config.toml
n_layer = 9
d_model = 224
n_head = 4
n_kv_head = 4
head_dim = 64
d_mlp = 448
vocab_size = 1024
activation = "gelu"
norm = "layernorm"
norm_place = "pre"
norm_eps = 1e-05
positions = "learned"
qk_norm = true
attn_scale = 0.173
bias = "none"
tie_embeddings = true
parallel_block = false
init = "normal"
init_std_qkv = 0.015
init_std_o = 0.00354
init_std_up = 0.015
init_std_down = 0.00354
optimizer = "adamw"
lr = 0.00264
lr_mult_qkv = 0.7
beta1 = 0.95
beta2 = 0.95
lr_head = 0.00535
grad_clip = 1.0
warmup_steps = 382
schedule = "wsd"
decay_fraction = 0.282
decay_shape = "linear"
final_lr_fraction = 0.0
batch_tokens = [16384, 32768]
seq_len = 256
doc_mask = false
train_tokens = 183800000
steps = 7590
dataset = "wikipedia_en"
MLP neurons of a small language model. Each row is named by its layer, matrix (up: input weights) and neuron, and shows model dimensions 32-127. Each number is 500 + 25 x the weight over its row's rms, rounded and kept within 0 to 999. Numbers have three digits each.
After each neuron's rows, "fires after" lists the tokens most often just before its 100 highest values on Wikipedia text that the model never trained on; "fires on" lists the tokens most often at its 100 highest values on Wikipedia text that the model never trained on.

L6.up98:525495513465479507490505466492464505494539514454504471491557516487488546477502513527468497507460488525462533535483507485477479518507535494498504515551498492489532498499548525507490476521520512520494520499523545498411529521494487472490508489497509508499480483486456437461522531510494485497
fires after: "-", "e", " t", " Te", " O", " f"
fires on: "am", "im", "ub", "'", "ter", "oc"

L6.up37:445447479480478486547511489497505520489532468484506469489496510497466470486525507560560502500497476520473550499475532477491481483508500501475498481501508511479524506503489531503570535529451445471463459512536527505430535535512514470485527530516507528505511551523519519501534522530493526444
fires after: " 2", " /", " (", " 1", " 3", " 0"
fires on: "–", ",", " /", " (", "–1"

L3.up234:469512547546526489538514458506506476495512468471503480513509511518525513491511506516508487495492445505452491525506508526494484485458518504479526502510477521513494505529485503529510456506433529485457494449515488512466488478459528487476472477494488519503570521496499472533501550525495503521
fires after: " ", " c", "res", " rec", " att", " re"
fires on: "$", "ount", "ident", "fer", "ord"

L6.up354:509496494482509507503511462479518509492503479529462467514524498478498472519508487546496500530521558455493540531487521503470496475491551473528522471483501513499545494507498513468554545500452494548479489514533527486509452491476519480469491524528544542521500509469492480499513526514487493480
fires after: " d", " D", " ind", " un", " a", "on"
fires on: "ep", "t", "p", "ust", "et", "el"

L6.up106:456506515502531532510499513503455507490497554518479483512530483508478496526548483490467510505484471490515520476479485540474492473462511507504494469520488507516506526513490488523519494551459498458513513432482496502477487499509498503497511532445480487512513534455493501497501518512514512520
fires after: " e", " pe", "ro", "x", "re", "um"
fires on: "op", "ff", "b", "ber", "ip", "p"

L6.up182:518510467466528502525487489530507498491475477517514500495544527459482485472517517496500500495473487558517491498506519529494492432455520486518474516530493526484491478506556524477487497491489514480484469490510477491524522526485481492506476498517534490498476498495497498496501508503494507480
fires after: "I", " w", "'", " I", " de", " O"
fires on: "t", "re", "f", "w"

L6.up293:486505500507489539496466512501487505498497521543525514532534510513478506484514504470512543491522516514479497507514539512500508461485509479496482512434502497543505480512553487553558459522505488459484500468503500499498511507498493494542497541516496507492534527500524488476502515515528523499
fires after: " be", " h", " s", " sp", " r", " w"
fires on: "f", "g", "w", "un", "t", "old"

L6.up66:470493513470510510492505511554504513499453514536491488508483448493495518507490487494544505447498502483516499499527477535526500489474466481468501535474485497498514496461485468519522485468483511477505506481473516515527543493510507493529510460516459507561534507485494530498498509457541463483
fires after: " Ch", "at", " ch", "ch", "h", "al"
fires on: "in", "ou", "ro", "if", "ak", "an"

L3.up335:487521513483496490474485522471508490502544534513464465478482514465477473488499514565445485460465485506489482499500491520471463490469546475499497456542467471496511545516498509506499477539551515520504495466549508484528507502520506511456525531508499490520512504530466491479492520526505507485
fires after: "st", "it", " d", " Te", "et", " D"
fires on: "it", "ay", "ut", "x", " act", "ect"

L6.up333:516497534496512527505553522529479505467523541549493495514498480487502507476497501519498465490540493494496517507516500479493573481525529479484484506494457536471494502455501499470504524479510490487485525499535477498449470476510486485507503524480487464525512535496521479486518499518487547470
fires after: " E", " R", "E", "ly"
fires on: "d", "ep", "p", "l", "th"

L6.up128:487493492514497462516487574521543530529525477528503474492483477473478471480517503518486491471452457477542530482482488497501486508531503491509495497502496487518489493487540501489546498537500505506511456474507505497501512544483468517495479435480483495505498491524479517446519502503524498456
fires after: "'", " on", " the", " ch", "n", " On"
fires on: "m", "t", "art", "it", "ve", "ce"

L6.up127:494507529519473521468491483479517437492480482480505459500522494501515514510552490509516529479516508489517506446435511494491495458514526495456478508534484491541483474483498528478488505484494526525468533504502533482473502500456479525491501481544514480583478470553454527465514531443514471498
fires after: " G", " n", " g", "h", " Ch", " W"
fires on: "as", "um", "al", "es", "re", "in"

L6.up303:447526495506477485511512508550499507519453557472535529487487485469500499478486484506485495477519513503509495462471522452499508472495512513502540505531525463512531513568517486504497498508494491486481504497465557482516495543536499445488521467536515525505516546490530446509508498514533496473
fires after: "an", "un", "inn", "x", "al", " O"
fires on: "ag", "p", "b", "ic", "ip", "c"

L6.up391:533484555489474484492507494502503514497506567478492467523502529462453480525520494462505493458481503535476501513481483479488497472515526482498494514512489488499489534497542473476503564517465523461539508510472526482524574508486490460486505512523526497514478561487459453547518497512517510486
fires after: ".", " |", "s.", ")"
fires on: "\n", " |"

L6.up79:477463506515486479531504445493510451511502521478501464514481496455469528508500480511466545462491546481461450478488510493491481463484536518493436486537532486481513513506476526531479480513508481492503474515521522512490494458518509422523511519508566504496448502490535487489522509462514500505
fires after: " T", " t", " d", " D"
fires on: "o", "om", "iv", "ri", "er", "ur"

L6.up50:530512485498514488518471481491517491502495514532563471501500504501431500495483502496548487517519516502486502506471507494480548464508485497470500491512537505468525492508502463503486506523507512488511490500473510497533499526463545484495446529523477482493500555473497485517494506482469499497
fires after: ".", ",", "t", "s", "s.", "T"
fires on: ";", " Th", " th", "il", ");", "h"

L3.up58:474439517523498493511512519529514528489525470507511522517482465493446488544493508516494513471460493467499473492525512516520443465501556530485521531524472507519531518505472533512489488479509448491516451487506519464506537476498496496495490521487510527495516476495479515532478524503472522479
fires after: " d", " D", " p", " l"
fires on: "ay", "own", "ook", "ut", "ue", " him"

L6.up175:486471505494521539512501446457536519500502500525516512526513522504477470495499508503542492504504481519487517509526473486518533473526500516485476528485477494513538516455510533545521524541482494427531518469472510516507510518526494498534461517449473503519520517505469507547462518533481487529
fires after: " he", " He", " l", " She", " she", " also"
fires on: " re", "ist", " w", " l", " gr", " st"

L6.up283:504494514489539486522498444509456475482478496525543471531510521534513483524520558475481488512506493496479513435473482493511480477490543498496494525489476535478515535480503492491510518483483490475444531476517489539488476548484480499503509541467525487539536531507475501482529524488492486498
fires after: " R", " p", " P", "P", " B", "R"
fires on: "en", "e", "ot", "i", "ro", "on"

L6.up185:549506519503532510566516542547512510469507581502502438521539475487523490512477503500492540509521516480485493465486516531515497538487489506523489473524475519445486515509491492478522489509507487502495531477559516494478470466492522464542488449533509472513527538544537502503522527481532512493
fires after: " E", " A", " R", "E", " e", " U"
fires on: "l", "us", "s", "N", "ar", "it"

L6.up394:502517510539464512526467504505511483495501538500503468485507500489466496531497508472507495438497510526490519500494482519500500508512487444481528508441471509552485480457480500485526504504457519511519517482490497561496497504470484521568532499552490498512519480480482473499497501486534488486
fires after: " be", " S", " A", "el", " I", " C"
fires on: "f", "F", "as", "oc", "o", "in"

L6.up138:486528484484461506508489493493560536473515493484506522541498497471477485530517501523498538518469442524510486501475492482535480457529490476499524571521490525513496515492521509466484531497523490498473535499522485523475490580501524456562502512513458480547561505482489517518548498504496458480
fires after: " s", " |", " S", "N", " and"
fires on: " be", " P", "uch", "en", "ow", "w"

L6.up75:519502465519492509519500492493492549455544477473500496477514545459435518513482523506499558474498457540461522478468540513526503472508510529472477559477513501515532517487494507480512491515503485468496537481507497460477435493514536475518453486525481501502511509513489521528512515500511494481
fires after: " h", " s", " S", " H", "H", "old"
fires on: "l", "y", "s", "ow", "k", "w"

L6.up424:486487564513494534502488515535505524462511520533482455500504489485491485516460522515512524447444498497489503475502499545463505476461491478451526511488496533472476488500490448487539499545466502557535526459489541522524486517482479476525498475492532510546504514501521508462505525494480510507
fires after: " ", " 18", " (19", " 19", "19", " com"
fires on: "ent", "9", "6", "2", "b"

L6.up291:505490505485493471478478539528520511484479554504475469521529507527499487482482535534471504477516448511477518509507501564456493493478488505500503480462467515440492510499526508490518488556506526494532514467531491480472469472477502507503503509482480476509470501506504472500541503453476533494
fires after: " re", " pe", "e", "re", " pre", " res"
fires on: "op", "p", "qu", "al", "in", "ep"

L6.up331:463491528500478479532526497492515510475510483526515467477468509495490551490504475551505497469521516466461493491505512478476475468528539525534515477550516518490525508486458529515529476529470488528519460432503483502486512550485522459502509544534561558522550516528511495471535508535476462521
fires after: "-", " (", " was", " |", " Un", " \""
fires on: "l", " L", " t", " l"

L6.up29:530549535489497455511504487547483548534519490504482501466505502474495529512490495507487537466493485509504565519520534538467487474451531492491511469519490515500511499475501481468532498511460452530499507499500480466468478486521527490498464538508517505495462476508504471493508520519551493470
fires after: " ", "\\", "-", "u", " (", " a"
fires on: "el", "l", "g", "ter", "th"

L3.up414:514499482496512461543474468477527513497448509488495491525494510496455536490486466556492504472504494477474458518515498469464524553524544487520493494500514516522512505487522501500473546499491484472487486469533514499500546502486515509462502549449537541483497515474482493507506517458476516498
fires after: " d", " D", " T", "fer"
fires on: "ist", "el", "amil", "et", "ep", "r"

L3.up64:484487491497487517563512494507504473520526484477492517531474491470505512529474515531525515509513477492462502504482488484498522537530485517530484504546498500470490510515515472534480528536500480525458496504491513448510578448459475477498540510520512503538545504513468474467524549494470533497
fires after: " m", " ind", " l", " v", " p"
fires on: "ess", "ill", "ust", "iss", "ass"

L6.up4:514493501482501500527497508529513479523524503471505456455482512521523476478525478533538547461517496500458508467478512521512484437480549471464505525535438522475471513481460488490480519488476499519505506479506535510491487502538503454523452468519539520520546488514505518489544518521502484485
fires after: " S", " M", " J", " s", " U"
fires on: "ad", "an", "id", "iz"

L6.up396:494484486538494486499494523523508485579493494504507481484476504520485499557491542502537517453460491461509497483498462496474491498521527443525511480485524484467525487483534517508474470485498511460497475458468488494464503507463481500507528492503494489542479501564487541482481507507509501545
fires after: " p", " P", " f", "p", " m"
fires on: "ur", "le", "rom", "an", "op"

L6.up304:499520533502502466493512456477542533534476505462487489492487469485477541470493459511497521480491438519512546525471498477507477531476507527446519500486487509503508519538540523544525483527493538517525474461548503480502505477520495427499507469523501516532493491522441514462510518482506467516
fires after: " on", "'", " On", "n", "ot"
fires on: "t", "'", " 3", "ce", " 2"

L6.up40:527495532481519462518533464507482490495544463540520490532536515491491496512500524473487561463487471534482510562472535532510506541493547497482466551515469457468497520479482533518511540478517501477490484452478542524501475490537493497527482491490523491522513491493526483510499505504465492524
fires after: " B", " R", " r", "R", "B"
fires on: "ul", "i", "u", "ri", "e", "h"

L6.up322:457515493514463486500504486529502506557461539505469500492452484501492477504481536521506483462472502499509571503496482490468520524466500464516518520490440493478458519497494466528533474469465492481545512438543517506500495507522489482508511521496485515485549482487500512502522514465486516525
fires after: " p", "p", " ass", " P", "s", "ep"
fires on: "ur", "ro", "on", "ri", "ot"

L3.up195:460493503498470487515497499501479520531524535488491485525504469522522471463530530554491471512519472515457494525495494498473467493474504517525498495482509510477481487509512490501527457523441532498530569440542518506492472505480484490467471489496465481508568489526486481497513538502524467549
fires after: "gr", " comp", " c", " co", "res", "on"
fires on: "am", "ount", "el", "any", "ach", "ident"